Weights of a small GPT-style language model, trained from scratch on English Wikipedia.
Size: 12 heads of 64, MLP 3072 ReLU.
Training: 1611M tokens, 6921 steps.
MLP neurons of a small language model. Each row is named by its layer, matrix (up: input weights; down: output weights) and neuron, and shows model dimensions 80-207. Each number is 128 + 32 x the weight over its row's rms, rounded and kept within 0 to 255. Numbers have three digits each.
After each neuron's rows, "fires on" lists the tokens most often at its 100 highest values on Wikipedia text that the model never trained on.

L3.up1793:113096128159120158116117160107146125162185172144151137139118121116156076141099116111125149123140180136142122136117107102120176101138135089152127128170146077169084120122104101096122162137113102131077158070081125126142124201115132101192137115154204157119163122137125149110148165181093146069090135160148109117113116150108128051115214192150161163115151122151099078073112119158103103152112
L3.down1793:178103155157086136154154160117110109120099111148121107145160177100084157115082127158197101182148089128163154147148160170098087109096108161085147114107111183111156127130145166157143104139144149135102125139139101126187111097188136152067135067116093139149160114099125161112063100114159109203075152101105137103126153091151123185084064103127084114138081098103151121133143146101155113123166
fires on: " Press", " Music", " Racing", "es", " |"

L3.up991:130132121154110169093091146131123102056138089141200106161138077101069128116106155059121120000071126166180098067203165113130083148104144147127104114136139150099156154113120110117138119126113145138096153107013079131122144149113115126124148167130176106077101156088155105107138142089146133116106157117191142138071163141114126118092116105111155093152185102112120185151174148121071107119200
L3.down991:120134127123145089134177147097119127174091194140113123074122193131160134117121110159152138250191088126082143176070113144127150099143091132101128126145161056155079103135173159157113089135115136156132114145244178118115138110156118167099083086135101114199146140150091146118100152187105098144153089132093125111179096097125126133165142112114096141127093191158165099111067118143164149159099
fires on: " also", " Press", " experience", " Service"

L3.up2720:113115130164124131129147073158086146139096143160224114115092108162148131083099130180108138157109135089105120154117126141124080134166136162128148171161109144175111171118097150129115114094170081106096113142152200142127128198122097175134183162155104157151082097154154111133117151092120087186119162180155134081126108135091114055089104155074106185089093185088145108109135141171123155176113
L3.down2720:123137105122105142118160186119149116138143107111036162175161153104125063166132124079142100106111120151178129109115121077097140104096132118146127096117156093129101106098136124153120159174065162129136123135161081117117119082147145079125099091103176109104136167106113173100153127167164148084107103134122101197145147119152122145160131143200152105181126116129113149124116091112154085127170
fires on: " her", "board", "ship", "ishi"

L3.up455:102131136096156138138100149080165126194090110165115127125107122145189143120204159110132106064130117139170141154154128130089166158093110124077111124159095129112125168091147123129146204119135184182164075129077098061132156123115148107096163159063160085145113142083131163195142140120107189131151131116119147131178186200115113070137097060079218103085127173087146123099100122095150093117095
L3.down455:136130124145092127109144107118070117098134143084176092121131110128095112109084098114091141134073151127100085168131115125140133132172134124152135109119140150125153101163096126132107105144120093125108188112134146164094112123133171137123144132175071142095168086216118092057096140117100095137114177113153100148091081075149152158100165161161046133203121143129108130176141119179109175146130
fires on: "an", " name", "ish", "ry", "y"

L3.up1989:134133124151083170140106139115077148161138093129070128062189114108086205182083129130176161167126123140102140115158146113094110096132137120126195135116184137117101151130132097138132088110095114088085119115162134140076182189125151100150189071172151128162097121111115156161129171145173123211110174135068080137094177194110118101147120094124166122058152147130148110130104115151090127154146
L3.down1989:114105158130170059180074102149138100084135162160171099181102128161173044087169115110111173117133143104170108182111132115088166166116127127171067127131142151094126084143121124119142183172131072140158159132106086135168129135161147153135095158106118144106148130103165136067167094110084134056121126077244192094146146076123077105097107119116117138152085174134120183129162209116108157098145
fires on: "s", "a", " 19", ";"

L3.up1131:061120083150149126160165123116127096133105172088121187096088153173124118158144136172142155134144116147117121160100171116131159100139120169065104142122091098194100156106169096120155146152162187131094143169164167127107144079154132161113155133113175085069106155166105130140125106124123100155089132114188166123150127094166190166149126188123187125117122161136040138137127154123120109132132
L3.down1131:176148152080120163141123125082126132120186112127153098169184133066170123112114130115141117097092158121161121127157077118112094161120128099193182124140117141127153147139110160146081101100101103129132108041109098098138089161102185138128111103158121175174101143097150132149117140108136150086213153145076127157114118165108095087075138102122092103170168105102202163126131090131126129140098
fires on: "ed", "th", " on", " received"

L3.up772:133140147123170142169090110092116102096151125163092140118147111098161142175082156087097131073095111163132075133143136091130161099102154175131095104142163160123081141099157111139176105136169206092071112144080082129143144143130134129162130124129122135131132160145222157082191142099161179139109142154189117158074151148141158132114143137090111176109150110089181187159163107141192129133171
L3.down772:091127137126129127107161153153130146194124166100171110145132145152078103090163120159126119166146129107094171140136169096124096152125115105161135160104112118134159103161102149121094108100091069174167141104167148149114139113134096116103107108149151110117130089108012116161075125162103076110162125129088123116180089125122110140131126145165128075163101154164053073127061110141064116142066
fires on: "ko", " use", " game", " see", " accept", " x"

L3.up1373:092130118080183144162089119142052174168181117151153127102080178122181188140127205134167149101133110115109077142065085144182097141147170145047102107176136154181163105113191108099141107141100131149104100125113117125157130164144067105133105082079144137128109130113162090108151140141110158132071128086152116195063179087052134132135139111100141079107110068163131161160158132107127138136095
L3.down1373:159097165159051187097143142089186098131117143139105153192195085140082089124145098121092132173110148126148233133170122120123183150130103103197180191093100108088084120141065140149115153109150105134131143116147208099118167087160157154109141148122087134126113116146121159161120107128154103150147140164124169091194074111161144118145124105204109135203135141072100105103116150136127138129134
fires on: "===", "ine", "s", "i"

L3.up2489:154138112073129091213171088126153113122171197129096100146126113207142140117182060118078114122126126190133126115142142118088119112124096113130088095099140099062165156100163115088133198121174159190109082130140083110068110142155145155151108026114087161107172135140138153148131135163169129119126127135082100110124113152076187117129136112143136120109185154040152135105176098120086133150078
L3.down2489:102127130163140164098149172150124174156127117091128118108133121096124090136163176135163120152121060101104039192170163152153109210149119124082143178156115112184153108153095111193111098099146084077139143154138182143148187118159104112110185150195154088118115124078113092151159105121081121148081120166151133154078152100153093128096060170085096130146096168152110136110107176176136102113144
fires on: " United", " July", " November", "ca", "y"

L3.up283:102137092115123121200139165121140146141165108160075079099216070121097085093125129142100142098118099146192136122131109084082117128057194104177114153163097097120148176123131100165125142109085163130112102166152136130106095200164094086100126110167143121069140146149167146113157120105155050129068103146116084104203135133151111083113102126131130190147127139134128095139102175122104137160102
L3.down283:190119210131136118077152118174140105136108161117164145111124187209136165149104118133173144143154145165110146121075195120090105110177061132081124117100080173128132099121087122085133094126164089135109127120154100143177203110114198143121109126120143133150149130092122103137086147133108233127140171161182173161033080123118141131135136119115133096133104124148124152092123147088161075101129
fires on: " would", " can", "s", "in", "fold"

L3.up604:088144084136143134160135196121110145117128114142100128202128142117151066112170131124121100134163103109106091124154101134133086117183151159154089110072158144184090122146126176066092090136158146173136164095129112120190157119127110111175105138117150144158135052141146148088138107128046152178101187071169134170170155114145130159132108157072141097136190140085104152121138101141108178210112
L3.down604:193151164120189150119114059106129110116102145108149145081168135100149223124075127179135131132134116172107144133110118128135159141113135134149110162159100118045122150128133105209149165126103139100138095139122164156094072103114159133094123123110075123098121178132090108166073110159222069067172124197091096109094118140085176116134123096203114153097121091180146110094101161152133098059151
fires on: "-", "ic", " Group", "40", "st", " as"

L3.up627:121094148081148111117090104140117102175150123172109131134086119162093194109133166050173144135162045124155100069169083149122131094127106085085118122133109084180145127125134092181079084115120092153156162173113096148162110134126114150118162080129132108165143100089156063131158087128117094214132122134128138183091079177168080140103168132093144122107159112065126136161161128102095111107114
L3.down627:119150127165134125136174115094165153103121093132094171120172129113135082155143118176164108110132126150117052163119182072150101142138158176151130115117176151085093159167164111052158177114118119111115055102081154124092168144103090104103074136094178146089103149129163139119166148138135134107124131145166085148078178121074126145121097143171107140141087135142114101093122112182131138197189
fires on: " ", " All"

L3.up800:082133141127101116077129230165111108121106088166159170169082136124140163154152206074110100061169106130158086170112075149138163128110130158161073159164066120192110104108143099143112132170137163188123149140070173125149133111180126158105141127076199141063142106096113145129167140143129138096059174129094169101118081128087125109089073095107154132133128139083113121156076132151137139079142
L3.down800:171118137108119121167125099076124114158107109161110120099135121126155123153122089160103124164093153134128135135126152107138161114130145074135131077098164120117125153135081120117136120077118076076117135085171127114129122163149082138123152138139088120142133163167119153094056118189089153166164068119114128155157163142151113139124152156106152068114139077151117148124165121116101141193116
fires on: "up", "back", "in", "us", "ism", " language"

L3.up1163:175151186085093118107116138087071103127077140136101129158115133120131139144169162085132129134120109138165114141150102125194118176112112123123204111125093153081170099079118134100130152125106143133153111149100156104105144086117094090093115145100087150141180087125124137110129117124152158143082083156119132082100090171107122105171141092121132180049141103115151131091110147138125125086146
L3.down1163:067116077162133148109157114154151167130126100135183131128129165109108094114116104163125150145129099132134079107173125126102165085126150170107084169133114109145114183158121134138151118120169087081124108093180081179169115152113147147105154125165157102118133163142145164198130131160121169141112176144163129131159110078156126138180115157097129051175097158155160091207177115167102142115059
fires on: " /", " released", " Re", "rin", "ul"

L3.up1401:090159140172144095118186134154135180119159076127093157137144178110107158143102068161151115154135139152164117127119089119145118079150077124061126157186124163182116166146162141117150021195153178127078129142123147129162126099110061126138093111135113161151095126131142124188173133090214179195091069149133133145123144151082160121119164163141091140115105110061121142182114114171176135121140
L3.down1401:149089126099131162120085133115130076120084200131139094124108109198168088133122177140123173089088082134118142143128142115110135162109196152182124105112115090089138103115136133110102222122170086106151139104127110128120165128148194104157190135185174065104182128126164138086090152223070120093118189075128124088116124104135094132135083140126167114124152133188154125085141128110069116121161
fires on: "s", " vocals", " guitars", "la", "up", " production"

L3.up2312:129147083074160112132136175087129140144116107116114164126173078100099048141134144097128096109095153148103114203131134135156152110114112181180118169121132121164162163179117115183175169089078200170150072138118169110137131115156105140140130118170094140174138143128143183113130157122124102114144147100103107148103101120061107136177087132109102093083103165145120099096174191134160130124170
L3.down2312:120116152220091158137134090172127133113142180151159102113095154137154182134101080137140139149141118120115136064109142144112097180133126071102120117126126151116100111096125154115078049164191066091090204121142101156136132110102152160107148115091188124076106124136111080133131122158148136145084130147156150120160154088176123115079146167122129141184129091086150154148069079168122129151090
fires on: " through", " information", "um", "Col", "!", " votes"

L3.up1994:110092191202149087102101131079155116149134092112149153176068130167106186172117082183148113048140149097115108148151090119166112127174130126132123184093073171153108125143118180118191115169154109155143095150097110136107107135090116104063091137142117160109087126159144167150109120137137188134140134126099210155095105183170202209174130135084098088100135076166116091126144184141118090204128
L3.down1994:129148091058167153119137092186127162141172150147131086067217139103136127117073141067168154169075069104082140139109147142127201121144152140085153055180160047118140114127116102123083114108127103113124118085160125113141255102154158099216172155101093100158133131109133130115176150098085089146087132087107080112194177096120089074100113111095152139084108153095091172154132094118142129135109
fires on: " two", " “", "es", " light", "time", "ut"

L3.up136:170169110181152177143118116062134123128159087151172190081190117116181136146141133165113097172142112097090127106115093099168140133173146186150150181083104117175097156135142136141129058145123107087041102177087149093112126095139134135150166153059115168165117104126138057163144137072100151147083151111100053104159084139164153128110163169142101081134124089061105194111115109116129165132109
L3.down136:086092127078087066135120122155143142115108163080096049161125143114109128110072137104154191060136134157166120170154171152086129110109123062133086096179160091092147103132133102111141177096108095173187165113152082153159122149169109095139097156155158125124146139139140154105135135164118117078125118176158151133113153174106129144110083118079176122149143140161134088174156191157114113145161
fires on: "s", " them", " Change"

L3.up911:144131109159171184171159175166163111178151226146098107075069126157095097151123105126130125068097138137066102141148092147127100123143140101115121156062144113149123114098119171089144119133084105104144141134076145108126118084103113122149086102109127162142124094148116180131148133135101155123048140125095037097118133160091092117082146181148140118098115144104133126191188103138112129138108
L3.down911:108111163140100120098102133072136137091145031114172171147163138106128169120100081117175133158137131169204088111136119125173109076125151167097105152176121114090151148130118145105136120104144099132144136154129130150156122170168096091057157141141127107158087166076176094129192160135155115148170109146114161145126106122072134175096100109150156094139135092203046130071118151161097124103102
fires on: "-", " or"

L3.up1002:054137130125162148159127119133118125162126090144120041050146159127194151138134133134091139139135141134137135151182120129105125137151200128137183184158094164116179142140122145171111097147119126089124168148154115113156169079167095168165179143084175185162144054155107104148134152175066088045081128078153079129139149077127080136127150121074140107170130190122165137131117145130146135141128
L3.down1002:162103138136088079158121149137145110073132197122124187163120041101098096121170146099139103161119135127154077111118143108163166149134106120145112111112195066154089106128145093105183146129134184097119080147084146135097091170133123110073110099158073099099119167098153166130146097104170167236123105178142134091109122160114133124099079123123128128123090070100141152108138133157139136061060
fires on: " and", "to", "re", " |", "shed", " Total"

L3.up2150:152111119112121122147173138088147117174141106143179111117113122126181154131122161097144070134125117129098130121138112145066145051122094140103134111151089098147188120084138148066151135087119074178112072159162175095157158153159103104095125091152162074162160082111106101109154112117160147153131090135134117129062139157129133135081105061064135135125094068163102146165170151090099118152096
L3.down2150:113138125128107151068109098103093120111098140075085143150131142056133094087109112162159164142128124097187108183124112106181095155114112091123091189107097124084069135168139115126105172191091165146106157092119107142060147085155137165145173126070101135085109141163143164113150170121149070093113182143120142108146093163146167111202195148181087116175137184099127117132076135186155110080160
fires on: " ", ")", " District", "/"

L3.up809:057130139116180145098118131069147100084153151134114086115092192098126161160073166092111117155122113161095104112116127094127121150186118140117110148106148142133092128124101098144149116145156133162137174121098088159153164180150097159133108086147135083156081120168171117135155182082121079105088116094121155104098141185101143171047165148076094142159180201154113120096123133188177169134136
L3.down809:150102115154067069143141148113145109147090113115143154163123040131074088160117139120150111154127102128166115114170131149125131049128124113125096153085131095149158103184127149129103111127119103103117122144213174163158071130145099107075138141137143134124179152170078120103151103141102124084148167155137108139159108136160131142140123073146136095066088089138120141152156099114116085148094
fires on: " at", " according", " under", " At"

L3.up253:140149101141153191113100133109135097112081113094191110158116115114144149173126132135140133063168115080117103133152114150181139160089121080140147099139139149047133115118178109105112127106144151130103092138036135151174141088115121157134134102124111157059121079161152127102142152117110217134128137159108096180153124122130167146098106174188117116169121151166122137125162103170127121150088
L3.down253:115114112109132087147149124142112131123155137149124140112081144127142068109065124121145112164068127096116150092130144110133082117149168204119161133159093052184124131137077168140148168152126140138104144096196131101050126158122178120102159158126190133167149130090129125143108124195135102125107120129106172071122129127133092162135160091060144127131151081127106077150127122061153159080125
fires on: "no", "n", "w", "que", "W", "pe"

L3.up447:111113159173156087142085082170137101104086126180111186116132102092114175133138100130109152126134163137205107168107097081109150124157150147107114074158098072168191188118172090177117100166103123107138138096145147143122136109161113125151129157126114126077114111148156074140156152111130125154073096115119154129081075186124124123148147091096107134133140118111088119138131111101108147146070
L3.down447:122101151086140113151152131133105172150123138147135063150134107130189098160103188099104110116122139128130113138176137118134121146096093044123165192095158180147070041129142169108192168125140095125096117150165083063152143135148094117135183081106171185161113116121128188094156111136127106092161151060148142145141209106127177146140134146147169086109134155157190083101116113125122109145163
fires on: "s", "ia", "kin", " Clay", "sia"

L3.up2034:133149123130083199135164105134094102149160130112137177121140191137161121143107060182125143111131099159187100130113137156137090114179146103109055095110135111187108168171141143195105088098154143121147117146086176081132103143140089110152106134100163104144123080111103123115123136087166180154142144178159110116156143244116106072092139130138168091167146085131118162108086132143062152094068
L3.down2034:096108146114176095145099112124146161134077135152132116085115047109114092132137137083133149124109132123062105084156102098118115191101127162156188209138098148110149062088142130126144168183098075128116127146138065169148176087106132138096179151143090159180139169120150116152189146179075099111109146116089132088103129070146095133136116114125122137082094205066125119144166113122183136191173
fires on: " time", "le", " number", " Centre", "chi", "la"

L3.up408:128190134117104121131141105080125128148104135120160184077119127130178149163147145165125148108185176091102104086125104122127148130110107147098134131129156064131100200129131114096150159099114119121142172127072081126107135120105117190146132110152094142100107154105144115083123127154126083136109138140061156060130141157076185166098102112101148131112132152091091144143118109086135059085131
L3.down408:123089113123185137139092146120145117084156163143145093147130118121090113110115109120115103102057082153110139176156136122111140103151134086143117160122090166157178076134143141145106111143126123113111075097146166134188094126136114094105101172107155081176125162139068181149049156114123157126137104129192160161132118123169107106181172115158145114093107125141194103095131097160115174175126
fires on: "ia", " E", "ed", "ville", " after", " H"

L3.up22:170150099140124166163138127097087128104145160110122077147114115102107086174098129120150095125142138126151117146139075115135131154138131133159102122138164129179089124078154110144076120107152135103123171136137176109176123107156137054121092163047133116160088093110157104165195124101082136148087139187132125099137149146141068136108150153127132132202106230142131139112167099157095161125177
L3.down22:075117175098127112093139152148157126129128126165137113123162125154148166112163065160124176134112111144096223126132156119106116143121099121101162140130101106063167143148146106127191142186119121155103096104120043155077111152116155214134156107186122131130131125168095116089035125164137137100126135071141127161128127137129165084166067105125127101095136045086080104178080183126167117099085
fires on: "y", "ton", " time", " Result", "ent", " Christ"

L3.up3007:154133125114103126125116104033164109122168121116134145070117124164073119175111121094207171105101081143097119142188119111135150153099118183154106119151165115085089120093134115112164180133174158122109125174078048131152164143163134167117121153133125121136114162193088107110157084152149133148158126095112153094162082120139111141174058086095133129140156169131087174091117147112096150099124
L3.down3007:088149085166213129111140156190118178100131144158140087181136116101191154106140122175109115149144179110177110110082117159109106131142120048161164146121106072195175103137140196150115068103107112140140152083174211152100116106119128132133125084139136167162134136065200124129093153111093171114103124112143092134119208118115162134099183140111116071179068094133149109165121084180148126159136
fires on: "ed", " A", "mare"

L3.up2664:075133081139082134182122113146142147125144100156175136133128082187232138191143116161138139113194144159082131165130113117135103138119080081107134127115125120192175093106165138151151158151157115120136170120143125165104130104136156080143173174064109116085122178117118133116128084227121105119118079108122129069171122134139136145105191100086133116109129077103159071118165125086113081155142
L3.down2664:165117182115193137096128146074115101158103125079126132115125171079065132083090125096118117125095124122116088098170136129113175112099129181113127133130184113095072158138146115133102098113136151137137089142096126104144135146164108202091118109175149098175128075142137153129183177009148138122130204180148082174097093117136080122165090145157129123139127176186083168135128147165135168116114
fires on: " number", " view", "per", " fact", "lev", "set"

L3.up1717:171104146141093132201122153153064097133087113115167144111135126123101155144144178169102215115110094130165107074151120095109117076110145145126151141168141135131113125073153185172157132167132130177146070080088095137097101098141133157111137063106112142089130151097164135182171158115075087160160091142136105113134068164093063130088117066141097163149136156117178073151088079139123184150122
L3.down1717:099097087097123172092107110079180160108152126189142116143150139124133110123125074093103072123143166136124074252107104149150125142110110082100113150093131107115175111132145100092143132136118123075121151180150121088187112164126143107126152179147144158118138118142125151059183111080154122084127144137141114108093160132158159115156102175096209091086120114161071149108199183164118078128138
fires on: "s", "a", "one", "o", "ia"

L3.up1858:124138095168153181147134117149139119121168082103062132121107140169067126163124130139153091100128089145146103109076129134141107131167109188159121128139204139143055108167176105081134107104106155138077105175094106094181134107096134128125132202140215139126074163098167111124180086121078115142135128163136098138113110125152180120154134191120125091138131139122084186206137121129103175106111
L3.down1858:109124192134092110080125149118134187140122150151164158123149050097192165109109131108102193170151132113103157135120113116079153110086177122084151160168073145151131121093088111182111153138101074134172149071164162166086173143170126114079132074111029115120164110121065134151075174112165139101113137088064159099146152135109046165164091086144099168130162083126157119080126145150150083133128
fires on: "A", " son", " Ja", "or", "e", " studio"

L3.up1259:068113098093066052160117161192191150133098136132087087070144118100126139091147169125176159135112152155172119177145130122103115140173142113098083115132074160114106095053114152106088125143136155168114132124175117206124186146173108170116138144133070108165152099094140125191162141147117193076131156152110192139097191174105039106099087073150166127128146153125120165103185139151080108100119
L3.down1259:160159190122228153129150162070101082160172149186153119092104127176152121144141111137110127119114105116105149075163124106094125118106101156130123088135212078092165147157142111179187118088131114104135124126092099059142135103099121111145131101092162140105144129131097081098142164155105096176105075079148097124129077063125161116179096139106075100123089103123138145159098125130171100121125
fires on: "y", "al", "in"

L3.up2617:138111153103132155121147127114136180075130108159177128081090160098093187161156064124122187085086091124154139103086139152031147143088126123101034140125100101125147179081152142102121152140112203169098119125167135148111171114132093120123143144160129089143120061151115110130142119127102166075130161148156144078143106160129121157080081129067204105145146146161078134100193102096052067150151
L3.down2617:125182112200116102135154129105150064160154142172099122158132094138153089109085188103145071146148128139128071161171116046207127131176117176161178102103133113147098087162153096206183115173148046125157109096054067141094106159134118165151087166091148138092139172075139151149219163114086163173105121055106124151148140125144124174224177109133097157125102141154125127112052154115179150100137
fires on: " check", "in", " lost", " gold", " silver", " San"

L3.up2595:166139064108138152133122089157184176117133150115153073157135128162171085115133092164059127113148124141122119147208156113130195136087104132157151109191111139135162133165171079112078188097132129143115141133120143171096133142154095115117149063090132121129127119166149109191138148163135154209133153139126134112141115124142113067180129116087095154157141158116195169118115099199117130092173
L3.down2595:113155152125154122112127111153085098182099144119090166126096114134174122145138200123117125080165100117144159113102091130115123126141104175086071162137124122164084179149102176179169124170103089144108077126151136129204171098115134120134117150108104107094095137126094168128000158116128123125158165072145160119146157042104168176010150171113142066134157084131073146199130163094150156182081
fires on: "s", " published", ",", " released", " club"

L3.up3054:148189146152182146148181132140121102109134158101129098125105098152088080144100084184151167157158128122113083148145103149086128187100154067152103166125159121175208112110152120132107109105142143119131168121038167124179126071168117134158111146168157088134096159140133129107152122121115116100166132134146139134132149155079127085125132154165117100131095141064134146138157137123102158110109
L3.down3054:091107078126078119144091160147126181078111095171114114069152141114145179107153178103134027095121120118142110145081131133172120082164089189062165130121097129078055150130105176121150160156118107126120121131222103125108141176089126102112138148077091167091183091130147134121121138136168149170126162127094103125093087118150129148141108120076116181112175088228133088121110150150126112182108
fires on: "e", "or", " Marine", "ting"

L3.up2671:154150145133143139147149127076102160094091101126115143159082128151099180155143160118173096121103145150148064128137091068115105122114113173058131144189117152160176103096105140093122092112131118141126178105085106112135165150107153121140121108175143161105131090132226129113236118192151176126137175102131094125088146155146156142151099133072098148126189090131165142064131096168130082136139
L3.down2671:144128150150171121097135134165127120134138164105137139124142085107149087127115143147144137159158129122149228171114187124144150126125142114147074146114151073074076143164128117176092187157123159143116096131167117152118097087136110142089097125083122105150119182201082086114045120092133073125120123146154150150139102130098100128157138129204114136142131174127070124171140132130132161156094
fires on: " there", " it", " itself", "it", "vid"

L3.up2232:088151103149151138120128115150118097080165088226192138178099162125141204146119070073088129161164135140075101152144102147122062111157084140115131126163137113140149161147167105137168095102089132107107129137158130139101116100168147175097115099130166184081152091099103137133126115096087095158143115098081146156114047126206120105118138117068111059127079178172181153133175179120094121130104
L3.down2232:158161122152111150137124142111174151105078160104117104073145097162086120176141181150080109114097149104180119113129110100148163132083154131126170132087085102137128079117090129120125180185173155147131074127130082102156121152103092129173119144127130113126122118183175139149132126128197143121132158152115136091150165102061136207139131099121161166147120091056060101147115066143148140146097
fires on: " series", "c", " Wong", " director", "|", " medal"

L3.up2280:147143137130089172137146104110122126105109162131148121177132131158081195144063090153199119099178105129128137149134126079065042093139131122136152144112170093127176181118111115150165191148071128057104110145155148120114133152106097119104088115154123172071102081085117153173160101095095118102102144073125157116138098149141098101165140114116130102108167159122097171117135105148124139147088
L3.down2280:119119165150143089098089116145132119178146141132154161113145155137209130131143119134093170133042148105074201123123128189166160146081138152095152157148075130116148117153164132137084064127148099221122143086165178121162153066152071076142144146108111084115148122077149081135112137172141124110199158160134115105098164129069169119166140159173133071122076114103176130101174155103143097105163
fires on: " place", "ed", "ve", " use", " lead"

L3.up2047:092118157115148140115127150137137127083133134111131094169082161102106162133094088165135101091126154122109124255136077096055106185184088107136150208100095116122206105156119143059144110173102116117140109138134074078139098072145117192171121153130102110176130144124105111119138100188102105126086169137119100198104135160108180177152179084090116079159179117166129123156129185138153071160176
L3.down2047:157125096122152141159140085103095122160147094164134157057197147116143132131127178113123148168127125132126089022141125144189125100094143160123104080138152148154042151123181097131098130032091123116087121094153164150138212164129108050072140167100119180078121104137125120125153142054145140159102081078156102024140128120153085082112102145156152186086098121064116194118130093116100168117093
fires on: " company", "==", " Casa", " companies"

L3.up1900:125124177167142199168133122098115133120092158144162163141136176146158103136185128113078121118146122094129127170103115076105135147142127135153104086141187131144102181125150175127099208142102088125170189123046099115119142107118117110166116126112148088114066116122113104133142089135128141117079159120150157126135206104105140111132152124111134128100136123135139094111119117145145102131175
L3.down1900:114089112082111124133095123179107110097085177125133108137082132129107133111092122171153158101154093147147185102154168164131145159114131114119100117093140107104083082140123081146102116195106108132081132054126139126106133153105169157126136064129121169123183133174172190161055161106172107163111110140131141162143136142149089112071142118162183163082125120163164109075175091076111082106102
fires on: " |", "ik"

L3.up2456:156118121115116080124132114093135125157170168121112139094151117088176143152133170117093167098130134135126119115126130127070182136144092121195154141121099149140107126110141094148199134118052183115082109098144151138146182107132124088083135145102147099131160116094128057092161108121161139164173135151131137129061098218098079117184122118104109141138162116134173217083091091066124129128121
L3.down2456:071135111166126161130128115142183136068105073141139103142149169150057125077158071147168059148078123119122139191133157118181126133128140139089112116141123112118137136116094190111108140133143095127156118180148115136093095140124139153149139068144090146093085147123092168150080149137116170112103105102125147124166152082166130160107111140155124115099124172110089099163156136191127134117088
fires on: "le", " hold", "ri", " 15", "har"

L3.up14:173118103178130238110161131076114117104163123118089165119144105073148133130157098186158216094203144115127123150110126144143098145140121153074106148147117123118086116115137171121117135117147182158110109146112154154144136112154109125104120135112181134173110072051172119064164096146161141156090131164138109136176132184171154108102199182124089148152152119117085121160160123177144158170078
L3.down14:097117115114127043163126130165131132120074137132166117119083158141123123129136156052115057129058101115124126150190145164131151110130146103163141126138120161158177078148171096142126117128117086083183159079143085100106124127163132150130117170132077155117117161164053147193093141126084103127165156111095150137084123101095123134138081074107154131182099121159145163110119105105117132080176
fires on: " =", " CF", "3", " Agency", "w", "ly"

L3.up175:152124142096181118186098138139085114177086171142156133160116186071149166160130089118143124126103109140137118161077139158152153117143106172103172168096133132130123152144166059213088139134109105118118116128108138165176134106110134083077088083172124110102160148156131166122119124154141177169092118198166154142110155092102123095151145147152136117158113128128079137158099171105121119112096
L3.down175:110128152103099155095167094133167166097155126146105124095118078125104070101105136120128126118103153118126105113127065122125058137116156081142127073168160134165173109124092168080174189174148161146146124172185125116111138105090125190141132182121148143156121121137108095165130105076109086140144160074110127089125077195156108185152097128058124143156139194160179128080167109152113122119172
fires on: "c", "/", "ian", "ce", "ol", " Time"

L3.up828:090152153165164081153100177146114135130105179106127174100076146163107171142150138149100133141145113192103120147139093100215094087117108137085115105160099115123096134178141177113152129106174126113091201134093074103156107078137103206118146078170180173142151095138147120095120075234126141112126134173125187119115150122010166153131114155105100199143158076091093145134123166188125082098126
L3.down828:129097154089090164116101108148118115118165142169114101116141109137111090144096114094164094089107163098124102120136140155029168191139149108204135205132140098107148090120121115143147102134082126143172078066135156169104142141138111063133078171134068083116119155118078135137102161063090149083131129117148095112131121150225132168118144134165158074098086128153156124110144128097124164125097
fires on: "'", " before", " then", " Ye", " terms"

L3.up2554:115118146120104145123084137119111170150113081130129155121131150102173159093178159162124094105146123163157117125123120092119113131185163143093180188154093138106171067124115172148116119171125107145109110075179087123132138097116116070128120119113135107064135146139166137107132167185201153177161108103139083138062134121100103147217143162151134080103121203133119128121107150136101125142085
L3.down2554:163125101125114132137152118126117122145143171124141171110147090145035105142089104145159170103128138089107146138148109115143129113086150152151088085129159108166103201102158099117140102127107129141090131144096125146104179168127121163153094131119073178176114113097096091141113129138093126120119175143104169083173132146170127155061158133118162216180161047125147123151139120095133134147135
fires on: "ing", " debut", " extreme", " team", "as", " case"